From a checkpoint of a small transformer trained on Wikipedia.
Size: 9 layers, 10 heads of 64, 67.6M parameters.
Architecture: RMSNorm after each block, no biases in attention or MLP.
Training: a variant of Muon for these matrices, 887M tokens, 6769 steps.
MLP neurons of a small language model. Each row is named by its layer, matrix (gate and up: input weights; down: output weights) and neuron, and shows model dimensions 256-447. Each number is 128 + 24 x the weight over its row's rms, rounded and kept within 0 to 255. Numbers have three digits each. A neuron's up and down rows have the sign that makes its largest values positive.
Before each neuron's rows, "fires after" lists the tokens most often just before its 100 highest values on Wikipedia text that the model never trained on.

fires after: " |", "|"
L6.gate165:182140111146122151123111148125070128106130160160151119154124103132139136133142114154078110144166165137121118165117113145093155146146119138110088149132109137145109087118092132145128138139118123105144089093128135171129128136146093144142141164114091158109125123103145137122178141119106118092182115135128102110150131124126158151139115108137143145144131120127128155100183144132097117136078157102149125113096125151142098130125079103146143117163174158132100154127131124107162153165100130117122138143143162136088114170178123111138149116128168120113126195101125159108183139130105181134
L6.up165:108104158131110139127119158093113145123152108132157135147138143100159119137132107112131139093129166103110147135075140147145150143153154118160128095160174141091119118097082064109098136112097116146141165150153130134142181138124090125104131149059148134102115158096159149099130109086127117111173128166109108130126116113067154179160140079102117149138107172122106162147075135092107173140125106143087158125109151127128142161156132140153129095072153130149134105091125121137131144147148162135090119124133122102138135142162133093092075100110142128143097153121133102139120159150165167125
L6.down165:138092129085126153169127084133108069118168146125157172126130111094109154126137170115172105125104166102137139168167112157141106128103151176089134118124116117120157094105141111163120128095130138095140135121137132136144150113144134057108117127132098142110155137124094154102127108117208136130113126123135110106159154112133126140129149105133171149124077157119141112148109164107135114162135159138113112133063113147118107117100132172121119102094127116131109151141133117123138095170127154126116151175150117084129100133171112107151112167094151103145144122121101162116115127102128134098

fires after: " ", " |", " W"
L3.gate39:107084116124093085110181144158102126133106114126137153111126134128109140089145151157138171140134152104090122124110125152147122123158140097148134095118124121078159159173139166137165127154120142152181121138127170150140090136136125095104129142123124143145100176089121134121104160114143115081121122130140193158098098128117097124143127105152106139165096145148134128180133108150138140120138146146123131139183140126119119138090119130102071154100161170148107140142103133136134150155136146092134109131156126136096123146114139144152138111088139127130173173117107132090112120131127145125
L3.up39:105138191107114125136114088139138166135139126158078146117106121118141138131132125135100095112133125134135161162148116155080130142121144095122129165122179072106124162095160138115173171109105159139141133144135117164113093173113081141113129149156089157120143094167110122118131133150141150140098116113142100081139125116090138133082104135128124159086086131113095159093135162149132134118115162095093103143119108187123134120105103078138200152205145099106140138122141074155129088134142117136133121161113157149134115144127081154162142154097126123143146114139127121131181144127128143100
L3.down39:101107131149118161147137124061124120117141111111114078095093162155126138114097063139131129162108092126105152090096148119134056120137110140113106132094143122158093107139116107096133130158106136108095132118161131110144141106182135143153069090120132124126151142148121097094103130108132127145151147136132087121142082158136156100148147142102137153088175156158158094107107114154132124119127149138126122085179135168104115101120094138157119120166144142139101124084169106147117197089112099084095158123150122101152166113158158136113131138173111119124112147103155151125130138089103112103

fires after: " ", ";", " —;", " |"
L3.gate394:105131119119123102068169115122119136130126125163142099109157149118165160128111150146116113165149140181159132133134167158108102169151139135134152145128144129135117095107109152145119152126091104138096100154137119134153125101119130127091138161102106142129140136156097092155109145116127156114103124141121152138130129156098162121170100140143121101094140129123151104134111132118131180105142078124135136145116106087110137144107102146102119149069129182097190131131139121152130132089124127135158148171130177107134096139116155131167124110140100128122119161124103107093118098122144111122
L3.up394:098145127121113066119180177118117111123127111118134100148159171145161103130130156149105107089176138109161133177152098093114103138126118122112105126167119133092142107139131141139130181120136130147141095135120158136161168176108117163135133133119141098108134127110131091127162135127152140155168137153130111155116121141152113131152148093114091105142111149115182133119124197158102100144135132121130137126129133111104134137113101104156138110112097145158110151164171123132149141142090112148114115148097112098131130078154147093132167157143152126153099124142108156150157120123122111097
L3.down394:132121147119141108160121140129114144112107164106098113114121142165106134128138164170116102086160170134092120158109167082099142103135129122116100168100091126142143119108131098138108149101152127138100112140106160171120172139125120109126105142110100108106125140143154123107128144137126142104188154155129150118116116159160169110179140078144139124139133076146175112132147123125132146097124111118076162164107176084090160139100122127138101164101136103121085114131122109145142112102122121097097171151126129126165118097171142111136171147102177109164135148130090198116136098089130137109

fires after: " ", "–", " |"
L3.gate943:135131115113153113093169125124071099103159147092135148139154097119091122135144112150109141181151128140090137132126129136082106130115115101116122129131106159181139137133134102052093120144139160114170111151090113112093126131139124126116087112135129088103152168129114098139062129111142149173116123135116146117082130090149140121150087133120118069138162105144128104106112121167138105109166118119113155091131114149146148131107134139097109114088134121161141137103141099133167091114167137111093112111134122161081122147098117095163134174106140158092170109146120133139134175162114119112
L3.up943:148121168114158115149082138156093070075151133128119125123143123141143104124158111215085087118117154125152137115134101140100104196133134156175145155089123140175115142108099133128127172100135165144136109137053103123121080118112093171099129112185125120113150113123123121109158145150137132164124129154130135107097152147135148140137104101115178109136148121166061085112144140088155144099107141101120148120147134124086158116145147124129128115117142130153105158099148091163110099116161131107120141111106089152096092142115109166154145138062149090113129155161077124124165140104076107112
L3.down943:144163175134154161125113124127142124152128201128133133139135151182185148124116121140127111103126120122094108106091163146143124135123094146123121116094088152149084086138121154090083107082140128132108085099141158156135145085125149126097129127130140115125153101124129114113108138123106139145086182127135109177106118126143149115125145093121133094109150109150148140096111152058128139074098190143157152110118186148134147136109096161134145111077128129125145143082125107136195093107174159141123116082127151122118144101096098143116168091138135098111170133103099155136100097119129124122

fires after: ".", ".\n\n", "\n\n", " |", " |\n", "\n"
L3.gate318:128139122132115111152088113157108135114122144137103126107124177140130143100168135128101149175157138168117129103114116132138130123123106145177109129142083109130140135169122102165156135106124090092103081132131135085165145093126172142145138133140088151114097087141071161132140145117113115101162140143149147142105196141165103116107112114093158107138073109093130131132161094116170122127193141153148147123123154123142144134134164090076133092093156162092130174142114118146106145154134130150090149129129162117129135139113138108128101137145151084159146111132167123156123086117138138089
L3.up318:131146053120101111126158131135135114081103130112081146124121125108109140117138100162088095161128135166129129078115127128132099090195087133134117101114167150130142098097110091120138159131151138111104097172167156123113154064102089110104076147116137151121099115098139102109108082070098119095150161137151182136112168111148147127119142124109132170113104152101134163114132101163112157123127107128103136152135131132129170103136168135154127117119154129135076130106118110132118106108119126087138118166104172085120093145115159106119154104095158138131119080135121082125152125108154124109
L3.down318:128085141127143114132155140155132111132138172061138116122103135158155123151114182107194084082153141124094116134120150095080122175127146166115145120150167138139101102129136140082134151111122121148154076149146143131089137128173149096132106143130105179153143164137149141142162149110117133104138111097130135128151156113116123120093169116118114106099121134163083146137089146146095155109148152102149124125087133159122087144118096149133140087125088116103135189116159166131103150135120135124134126124161137135111100069109160092135116111180111140121133129114108141141150158162161142141

fires after: " the", " c", " in", " a", "20"
L6.gate852:158144138093124152126155146126077095140108162114141153104092131148127094098114146101161166107147135168124111099152131120140123115114159134125124110146162156150110133160107127167153088146134134132099135135113143134092095173167105110136147108121091132076119140109126048142123083109158129135132145125132154136152123090136153131113145148156167124131123147192071134148088109117098107164144090131115133169132078099109119117077147094137131147077108153104115108118100126108152156158136121136158125127142112141124153177141090140139122097097131131099125117118140178149088140156141120136
L6.up852:116112126095112161131157148137141134100149114134138127090081133120160171100121108128128139159128131178125142128096131129143142149123109112137109137111139137112080104122177103097123165122137099160117143161091121105118130111116116117095138151145140110122153104140151126147134132131119134139134120107118140145103125107090096098098187089091101112110107140138087117120152178142112141153132122100132112123128133123157141168125132120111133095117084136109152117085071133127147145134088150117171131088140120116109098145134131128088110136154191110126155125158099134143121163147123119153
L6.down852:128098125088102166137147140125148165068125131122095111120141141098161127104089078136144136115166102134152140080121131083148150100118065104132091106110133138110140129094105144139129120131133121104178124141145148106103106143115116122110093107094136105177150124118118139163104149117154143121092119145153153099116120113105104115101113132162123102126135156088138134167137116111147119133140103151143149106132138102131131115151121109111131134123160116163197146109187125185146147127132151100113108145112087088097143139085110139128130099114103143150134139099103128107176105154145159101

fires after: "–", " ", " in", ","
L3.gate1147:128158123166119184077128101114137110077101123178144120097139157109155087149140155176099106111131121164154103126139114155140137191161150151113140138076148122158121168125095089175117113136153147103156146137166152107153150079147150139118110120144079106089129115153126104106106102133154124125121157140133152112112129111126122118134120192115127110117139102128152171178107129114163126148126130124102127153136126125117120125117087115131120143128138148146101130090155094138119101116132161124110172113173151125138178172110131110090095132116159135115146110120113139158101142169161125137
L3.up1147:159119125138132121140161073126154130091151119124126126151163107132108170113126129125101133102123151099132148098097131149163150162127152139150102110117119142119128160136152086144165117154131139150126116141097126124086150154122139089070093133168120159087107177123139139099128110161156132153124102149115139171081148103133140155112120139135139126116077136122117125110120130146152168171119119136124130142143092085075123109124166152096133124170112134086106112081135119132179086119150135112126108121131096137148113132109107136086135139170078124090087126104156128117131094123152149111
L3.down1147:145160152117128125145139085084181147120154163086138126152153111101119112115132148108094165100125098132138094134129115153135127157093162150142110123115092119136169112120131109122137172148124120098124149130164146157119133097143125119144105152165137126111119141109102139096097140115148124125138118098131133117101089134104104079112115073150115100120112129121087120112163127130115123172107105078146159139161143104144155137147124094151127161152087159110137123113110112124123069138071118102148126150133095097110149143099145157149103142144113093123106156120159153126137071117104140126

fires after: " |"
L3.gate286:119111133114158127138087133073136137151128095130119115080168151103105085170113129121114149149150155155114146105093185108158118126108111160103125174104114166129144150132114056139160123079123089159156066111148148122138163097136142158123138131099122113141142145115110128135116122090123103122079115163148115102140137127093145086117093158119133142135083155131120161147160145118112110151123142103148100131101122085151180098108136121166079120139132118130145129128125135101124155118141180135112138144169135096090107149153135118143148138142143193139129085105129146155119113124133115108
L3.up286:099161151142125133133137121129105154140130144108101158148119111105140075119126150132134123113119147080101145121098156144166134145162142130156146091150113114190139112174145116086135106144119094134117134160099088076092082138139132158103113120135144109093167165163155148149106123125066133085185083111109162131132148157148161126126052115102147147148104110133100102154151122135089129086113096146157119103147113095132148115164088132124143071153141140143114138119176151152120129117139155098150140189136147116123107147141161132121112122120124147116098097154133151180154116085141132105
L3.down286:141107137141110086111110132137151113140157194121131110092110179160125152113092142082097135123084146140165102089098113132146140171129136160140093102129134153116138136137134128137138138101109097064151143124143161135156118145136109142124088135123136129165139164121097146135136126126105173120121159125155122129141151117098157117151188172167125148069139135108134129084103105125114112163118161111126158091132175142114120124102093135125122139162091122154125126139158064136093171139125109122148111091188135104130167128085145148122172128110112113157136099127112122114126121108136122133

fires after: " |", ";", " —;", " that"
L3.gate1423:109152069174100119104114112125108133139136111137116123155139156153102152118158121096117109116113132131148175115121144129098126147137104117094087138135152181119157134097096153112121104148127128136099135117162142171119141144099125128097132141127138155122118120116119145136141129135143138082132128156151098156085124142147106120128136098128116116093149098117081167116156143075146090115153105097164081124123201129132126135158181151088123143100175146097074117126119109130105127141132108128102107076105114107095118099147076077136117144150084123116154147098125111131150153136125167174
L3.up1423:149130110141118105139128169087125165139152144098106122166090128149159160108166139150164153131111152134109125140127108106139100117136116174123154145132099215153196142100138137136123143133129175110108167125126092111109165146133133130132168118084088116124096124143096143138117117108104132128164131123196143129155121159147137072150162136116153120101138155119123148129113141109149142158104132137126134128104115136130096111113112121142128145109101114142150121129166132115105121129126083156125127131167128086129137112142120098141152115081141131089167124112160101116148080151116161157
L3.down1423:156144134154130102101126152121119154085145180122118107136111100157116144103143148177074125116139120185165134101185152084108146148153118147121137142150105142142173116118129166129169101107175114122139137149109117125155110129112135143143120139127132143099143120127167125145116126113134146179130111126123177115113145117115163082166127134132120132138126128124158110147078127125147159142128118149136117161108165124131124127129147138115129117153141120093086106120135128131131152122105113152147070129147108130129129114157118070152115101116137081110148170088064164126138119161156133153

fires after: "-", "|", ",", " July"
L6.gate369:153121140139075143136155121143122165084123189123136094130124134131099114150140129127121131120106100126156105169136103147150145127112170141163124131129163078118109149138119126132148162126165120080052147098138143108142111087139162158114092146159116183097118145116138099113103094145132131089110135153112125157122147151124105151139154167086137131109119141172117107107167175108116097153159119139122143108123145116151124099145157143107139135130125145103109146143152128140135143124140156116133151160108142165123125094127138079145112151120122148163127141078151117136110147155127099123
L6.up369:110183153127102161116121140141159138115157164135151158189127095159116119117126086109102120103151191107134125138136143153151152134172151143138096131148150153131106117114140142130137170175123116086106143133151121144124175114138098134161139131146094106148139126125134097084153130104124138114136129124164099132080165141150165095126161086127122097052068138131128105125127098078108138189139104192121154139116164162134146130151143114146144165123168123094154096149130110131120125148104156093164184146121127123111143147117158158102148140141115073111105122128120175078088151121156164137
L6.down369:162143131150126089129117154107158176135137120117197194109086112129124139108103118144154146137144168125160111128126122117155140118144131090106167147151129124103140117093161103121112091084117126092170131165105142116150127144162103060125174158115166113116127164099097089099109114113135151150147129151166124092136142120117135124099136122127127152126129120140133101161109144128105099090116120111140109080183130125106137153152127105113137115122207124105087132121140155117117107129106162090129163155110150107119125158111133096102134124123118085121136098120154117149105108140114092170

fires after: " the", " in", " |", ".", "-", "|"
L6.gate1552:101128149114105127082096137092142146104122133169128136119099129141090114153098156097126097154111147077107125117127144116182104097166124136132139149096151115130137126117151117107138127118163140149126113136092135103164164094092124155162102120132082112118131142104129121143140122150114149118101124118144151102087135135125107102174111127122129166102124134129118131107122158155112156197131121127120116125095130162098175138163121182169144122171146093137109165091183097134170155160158138095120154148158133091113162136179106115142135174155130115156156120147160158122093120099113131140
L6.up1552:123127095130122124145146113149105139160131179130106137168113115110129138114105145091096150112149137149107130133117135142143100148105156183083108139090132172115122118148107077158113116133113126184147104134138096084077139102080136134098152168149125126162146134134122161091136067156153162162148205159178122163106108128156118147128085122117116177139125134109127144105118088172136110114119131126108145133108162113165094125146142116082110086130109114102120108178117126121115124154108104144157132125159100140151107155123128116169146128130155082132110146138137064132147107135131140123
L6.down1552:108115040125109127139152151182097113121151139126111101116088083170095112161123126136124124124136111139122123117138114178132144102113108179143126164143130169125131108161154097126143171147190102182173128121094116106114111146180119127177130101158142121099126086134131113140116126161110134120186139116145119143150092155150138131147083125141131110108118155145108108125139139122123117176141138105134107106095115131137110091139132116136154118122130132131142100147162150134095105150108094095137104151121101098118099136142136141106157158093115137163122131155127091137124148132104092091

fires after: "|", " the", " in", ",", ":"
L3.gate1097:142149116102147162121162135134136131120108162123172151125106102139131113097209099092137127132150098085185116108123122142154121158134140094124171152106134150084102143137126113135109148150112079138106142155140144125101167145102079135126084132100134124146136111159114145103140148143120144117159081144182092087130149129128174130114151116114117154145135157086122131137117096121139150129121130114092137125090152136127170116105100132141091141129116111167123143124137143155156091122137127134094138123101171114122144117111109165148127095179165163157158081168094156103129125118135108125
L3.up1097:121170122112131133119121116131112115163149159133145089105116092147139106123142158138136072116168124128113107105130136143149148112124103105193154131075115094100125102130156175134150137171115110151172158154134112157080103124148121128156072106151123151168098137141119172163101130096121191205174152099147121139125119103186147098152143093105138122141111128109140066134127151096123136138133134151135118132101080151114126133151133140147142121116146132094086114135129133122121151143111179163119157101065193125168129125144129136092133138140128134129131118105122099119139122140063108146
L3.down1097:106118128129123124136125081101134135134124134159158127110132155125090137114121161101120126133134091128115089083158110156105119145138133130147156126151099095118093174134110135104112146141143132113140123163113079127107133077093066103130135162163130153131132135166148133127136152078137123158122119138139099106120124141141123096096141127115112121120149148112090163114107119129125169119156103138093160129119107166141109101166147136133157133127146140144185104166138125124134128123204159155143130140136162116118137142166129116098074102150119115160155127120116115129123133111086115113

fires after: " |\n", "-", " +", " Majority", " Conservative", "|"
L3.gate667:135162111129100136089127130126147122079110073150131151194112079108144138140167145147129141134083138140140142115105149111094158114089111146158131110170124114148145125129125115136164099113109180133148090154131108119105118131162138165133117103164092172084116140110126136135104117162125100095199149111095159152140099123131121159053092081087134116152105142094145159143140139149129153130117100107101150141093132109107121128098141110081142131145153172130145069148094119118097143140177116133120116117165107136124122170133151110165104120139114127112138147107177164123158100092121125152
L3.up667:111120165149115150107107091114138153168119111092093156108102131111127107118162114144118161121110175127103080168107142128119158084105172122100147121116113128147140134138155118148108131148158153104099129080087183079133122143099139112110106101132100137145136127132115161099107099146102108131103169128130135097107099158121145138132148132120141147135089102127134126140113163141099145136160117118114157136138181093101102134107175106089129151140129143127139108111149103084101111144100095131106112136178098139172107184154102147162137122097130079167115108125082159140175137089117112143
L3.down667:153093118091132124133090135106138112125120110146148126148128121110182120114145121140152134114094145086119142134120121129140127126141092156155157097144137110104110132144108119151083138125142141138083158148135116095102120116090133095099139158113127127109137115080144135120168122129134146167126131156118100149125137148182099090112161145090178091123092102091085165159113128145111129069111133126117153134144159117180094132091119135129154117129134121144138130103122171143103104139169125139137109121131096103100140106187155134112092123119170106113129128082065099149147129085133096171

fires after: "-", "|", "),", ","
L6.gate309:170118113144152104151131130098120129153099150163137056135119165181111136158184116146107122132154132141126115156164176087125153086126097140137164165105119163160164147145102159128137106128101087089121110101116099116120162137112093130150147127125101144127128109117099113106134107123132164177192147138125101105139125110093141128150095136148109105144152080133116149135147122116179158091113116171110188160165120111180165121133128122112132087083136130113147118143137127142100101118130137146085123124119143116134116142087115087132096135117099119120138144157147117081130169129104146096
L6.up309:146133133111106136106140057145166132136115172106120131157153152105149091115142149135094129152153139123181122116141093110111088115129076156126168162113139129066107128123125162154161115108117134135120111131121163157147138102144109150108159137140125117144107132117148151155167117119121128097116144109194121116123123128138150127110141114141151166126112135147129164125112113135150103181125122170110149170120139124132106115140141158105104116114142164129126118122159123122119145155105131155094177138139140118136143168092130115141208137096138169153125114109077160141113121168120131174
L6.down309:161142144124142106122136156129139161121119141081165122123159152152121136156177147132153118128107139120097118139104101148167124173110107135139145076135091116171128146114057153195104132087053079143161182104148152108165147111142136138175156103142107123127139116106112129134137106119129161095129144116109163096114152150127104101155124173144174173142113124101138176143118166106141126128125133118090105139184122117120117152074156087122135114140164106148130136142141131084131150125141098095120119104162098111082119167112127137137105152146103109071097123120136109129128129114092124134

fires after: " the", " |"
L3.gate907:126161143131127107106095108124116096122153100138118071139121151109114167096086138131113124113134119152129133133144127154140158149157161165137145145120141145107097134089153125084121124144137131160122124148129134103126087106135139089119139141133133124138156134133149167125159161155119077161133102123115160132151110110107142108126134156158126139120121138153107160125112175138126195136131090133138117133102161137137128130183152157117139159178142185159095111115048125137125124147129103101116167103125101115152134135138095120141127109159047158106167113117118126136177114107144148116
L3.up907:183127102140138189156125171120174118117091162144145153156153154091150142150078146124110106123078152154132126138090158115119148147119139140125113122108078125167146115096136145163100144065141107157108120085127150163093138120156145130099135112182110105160153116131126099128090124094160128122142140140163162136146145111095108132132154127143128117127135128131100134112179155139139136156091102117117094119132117114152138151102136098107125133139145120139142129133153150144140127176115093150130126160118109117149143163111142137151111109130130129100116069133159111101148108163092103132
L3.down907:109149136141096111112101135162126112095104141106107104129131141155137107124133115135124134129133168135114152153145119117146166147133095182133131131105111084111103114152138115129116151166159129216097082119137135159131119139183075147103110167095166145100112116096126122167144126141115112158057132131120144067176105114135111123135122133139127161167145164152116165079147142159157129169084140170119127133106123110144130117157152092117150166135133118118116133108095110172143115168107108148117136146137091114120129126148123168181128120141074124148131142143106133122121131151126106111

fires after: " in", " the", " for", " of"
L6.gate224:110158078124152112127140105117146111136156123096138114147141142162108123120153140119103148076150106120093095108074132119120127122146127186128144062139169140082160132133128111138115100137101140084143114057140157123103141107136091138113126146102053132078108161148106147072123080140128147198144133155120108127146126123132135116132070151136120104147103097112132132123140154136099107124113156116139133126085104149114177116132092115138099108135134110153091148120129141118126146100149098130119157107122165125153117123125099115137164099158140115094122127095117113148109121115130086159
L6.up224:117135153156136133104146147145131143100111063160155143102127199133146155149125171125128144156120118132189149145129113117151149111120121130152115099103171164137118134119125097142110142130160125129123181110120137132165094124120109103138120166129126147117123138107160086148154141140136107141133164159152138175135131154175148172106118123104174152139146147106109092115096113128144130143116090100134154097120139137150155085101148095149131150129121112134123139120102142141137136112125146166190137125092150105147130151159129186112085138077161127114136129150080142122172115166091156177
L6.down224:121114143148134136119125100162096081129159122136099143125121129116116149103107099115118107127101099132133114105115155133132123167163135166116100127118137123164157118089133102132161151095150103147126185112115092106115183139113212104132117133149129095150155137115142148129154151126112151151141124128107089089153133122124135103098158166156103073083118145116141118121150134123103131116125050173109121152161109147150134097140143149123113150134123148179183103128124126148133155121120209072162149149116124142118090125121135134128116137126128129089170117149118135105136158116119101140

fires after: " |", "|", ";", "-", " from"
L3.gate1459:144117083130092162109118159126117104129131100102115110126117103119157157130181126145120100152092161099135098080116099111142083129106116117140088159149131122119158117120142107144103116146130151112160125114122124181119155132148108115154144115123132098157135145093107130152148093112114128163138142175117180099074139117118162114121132142125098121110143183111137135122133163165115150143126149138149139113106103114119157124137168101109104157088083137137164143078119097135097143117133113150139109142119067149147120136135102111107141106159152130128149137100097152138097125133099123146
L3.up1459:122164104130077120135136171109189101144146113154106116099086107168146125125099121080164108128115133133146114167162092102116097109127076131095119130147156096124121123106156088096099148124143117132096133127114182117131110144117145150121130127173136124139160135167096114120165128120171131137124104143060138150117143141098141155112101131128147144126137102080154115149104122173101142179128130144154138121159127117093150164155137134115137078133093162191135090113175129137143131145161130160142131123121125122113078130138092141123095153131137141150117099107075191083150137133099122145
L3.down1459:147144123080138108117109145158113143167160156138156099121124091116131118115147111131147094121146142100143174115126112139165138124130120157170131171158151108155139134136121127111138124110118128134139116147140094147117116115082119113099130135078112117092120135134101111094111145121132108125125121115152104131116131092149127135125135110104098087120108130103130140130164128178130115129092129117171148169107156117116084104133142134089084114085165151107133108150132131145141137099126116120137138124055166175118126093146125140148120145113125147137120140115103134128125127132076128122

fires after: " ", "20", "19", ".", " in"
L3.gate75:182118139105106094112104112149152131170124151101101127140146130124088120161120144119129132078177131117101105141152115183121150135151127101110137165131117096141121091151118127154135160089095095141155156174139136114117122115158120114135126088131160117109102111150119114157126114141110112156134164162138127143097142117121125152122154139151145134113079113141168181123122130132093110143159136120121120140165139140133137113119139122097149130107149143095089138113149134105124150110138141099122161150117169136128144123125107144137122161147153140112143155118124091079086157150104110112
L3.up75:077171154147140070112110140107171169163152134143093090148106151088116128132126126166146143091154105117113148112130113159071124142137170082119171135143171131113168116127144135121158089140092141122112121123162138164170135151139141100180183118131083130169084145158096145106131129085139115121122134139143132135138112137144105159178089121129100108110097094134116162121172192172154158137163137140148139141163155148150135126099156116126142149177092168084136091102106116121151152102110089111105132127119154123155112089135072154135109097137157138130138138169179131143159140160072138163
L3.down75:098141142102143140106132070138132176129147111138152114143115162115090153143123108132109149113105123117168118100151133123092096127120174092135106148106160125137106116119094140145080110111110124145109126139136161141127150127141148091143088144113078126155156124142117134092090114046185093115135103150152150108184078130145120108135130086142148153121152108146110130133113154148124098136110112118118163117116138124155158106110100171121112127113074146137128148156110098100113096126079123143143120078079132119164154152108144188132130062094142154124133173117178117096158142108170108165

fires after: "|", ",", "-"
L6.gate81:134134146140097124135142162130105096109039129136157099137090119130097128109131117123147161091140112171107146135142148129113124141132133119142135121129139114119126121155188144166103163090130161141112097092117148101123127106134118151155131083142109120135175109109141123128152161127119113146152097143112098147122124116127118119129142094128139150107138157206118070166147140137132112077141098126118141121150135152172138140127161084153106108131140154127109121095151150106135130138103171113104132130170109183141121105085118084167108133095148115135126116125119143092091122114116147128
L6.up81:194107131121141146139147112129109129156124123145169095105125111150131137105132153097076091114116131151159089151122144102116127163120082153135116134129132163147156123131137110106114102132113156166137135143146145178093161116135098098147129149150117121133168141136140124081097109126123111119117128118149117137159124153133110100116155130150123154106093145176159116155116072151115135112124147089085144163140091087112122132151098193089177120095130091112163115120107096110135095175128103112178105078130169109130119183119135095164151108126166093119102123144179159110181124108125140097
L6.down81:155154128161126108117139106154126144120128128141131147105117120121164153121105101174129146129147109113164097092123112127117124113097092129112119129153149118131173115124121089113138104123108148148104161137143127145113147111119099116129122101140096134114171088097171113098133111112114132158100112127129148069140118134138167134114134132093134145112141129172176119118086092119108134138103128079069148131100115098114146156124096141117148128089151170110136139076065083152107097139105111161126126119091132111144161115079178134085157160098158137142120071140124137128114099156138165113

fires after: "–", " the", "-", "19", ","
L3.gate661:161121143092131065119183105168162125132131128151102121114110146106139139096150132158131128127109099157125155114107152087136104100095131130110115135068151078099117074119131148127137101102146089118125148131131127159117085116141098123129159123109139115109125141140079105136130109142144108118125095158152122106125104117097109153086147149118113090119079107131145128103143148117103134134181134115122151113153117131180105084148154120086100128131126112096158113165111104118134177139142163178114106162177142138129110125160107181159117113152132126093124141082126075128137082128148133135
L3.up661:121123092129151147128123131107160179120142095119149102098132067144097120129137077145133146097160145109104174095139116133127154122147136123117142126114118127117133076094075155148130102121120119141148147149143128132155141165152139154153122167136125140142187072123124129119097151109118133128158115171141075136126107125103132141093066104157129152102124118141111108156095118160160093144108137106124084172154084125125137166129094097160117123110158139170137092065144157152124148152161097151126127140155152121115145130096138130153153170146170084096130170174138167164120148174171120125
L3.down661:116108063101123137132157160115153138165125124117154106159102119085117099096108132124105118149111134152139121115114110088108117125109120119087144133151092147144136129103121162112175094094104159115111110125192128124137097096109156117162085173119177121143122149126111110078114131118133149123074115134102125160081151106099078124105129137101092148111120123108137094076139139133125122099122128099150127104123137104136105150131131132110151160163152108104137148105133141103166110130146134136183095160157123117136112140150123106119087127134083072127107137117139144133113103134146101161

fires after: " |", " /", ";"
L6.gate320:163105160100177149088104115142171108130126111111139109136151130107101112146121123161120124194127131120103138111150140133135148139131112145141077100160112063133093143162127122157157101140096163124122057089121108142140130128131119111117137172122107137122111091146169138152114117141224137094112150141113089079121138163137124137135129116135153123114155158172134144082127109115099194101137123106141087187134139152144153118112112131119139118145168166152099150137115149118129121166143126130129158157136165075112153161149143156136112137132121109118144125131076126110166138154132123167
L6.up320:121137163088133158114118113116184087104178114141093122148138140152179107146123110110141146131141140095133146134127140128119114150149123095142111158140115165159118158131136131151142107130105115122181140121100117109135150119100105119103122143142125152135120123155111144132124124130126108133102143144087122144131116123124119138129104152113159135122110120119096135114119097159108142114148139145163117095110099127093172089114132114191132117151107099120100078101127121130132125140101131120109143145145134119145114111141160110154102121170087147129125121158166143138151114107148116094
L6.down320:121111152148148129135130112149140101134152141137139187122146127096118106128138150146114079137135128102181149131177138119131147154125143128138096115154120146119109117164115149119161107141067114114113099154099157113120111145133124143086133121158138139140100117129176112104108129137118142120110111131148137142123148128082126160133134126164130119075124150140172118122162084100159158143101139145173137089101089152095116200076137159105145098138151162155124136078131173113108139167142148126114133123139129128155105113114146119160133113123155117132126100130156182143101118126202140108

fires after: " ", " +", " −", "."
L6.gate12:044109120143100121133152147115106088145136165133118154116153127133149136142100104165156140136085100088126104115105128093110140148121139106109125109134101097142108119124127143118122107130169096128138107128124128124152110127167155118124096106102075125159096144113089115146118157135126161138114092119109103105084133136137125099118145117120140153148153132140124136106146106153112137066128155092124127130155125152103099131139119121122112123160122175137157080115105107169156142115178086139142114119146136133164128144163152157143110131183145131136161121177122154142119192082121135140
L6.up12:125110153125113098107096150093133131117156138167130111142103137083140129114135145155152154076138114092134121154152126129114116119115122142077146129112152096106182123120097144132100115093087140134139124136130107167128136089197137146110117140184145161110128115092133112103107166142148112140161124109118101103131152124126108122121173135134129110130130103123116170141118147148089148117124145116137145143139124146155135152159139148137147161164100168155124125160117145138121140158108151134143120109107143123167142120126104147154118132118099156138102146144124114128121162104156136114
L6.down12:128139106133119138123137119117178190114144106126138105143120144156141126096129120150116127133130113123138146097131124155145118078144163115142124122151119096122119098132133160150104126130155117123070165147130102133137106127123132130135112139073122169115103136101091145147147145136108095140097154099121122136128093110117105151129164171121124154118144120136139151113164090155105113108133154123122133134148132149146164196095127196111107127132092121128145156132123137086125132142121126084141112143099175151121143178168114143140107146110114199110134129128131086129143123120142132109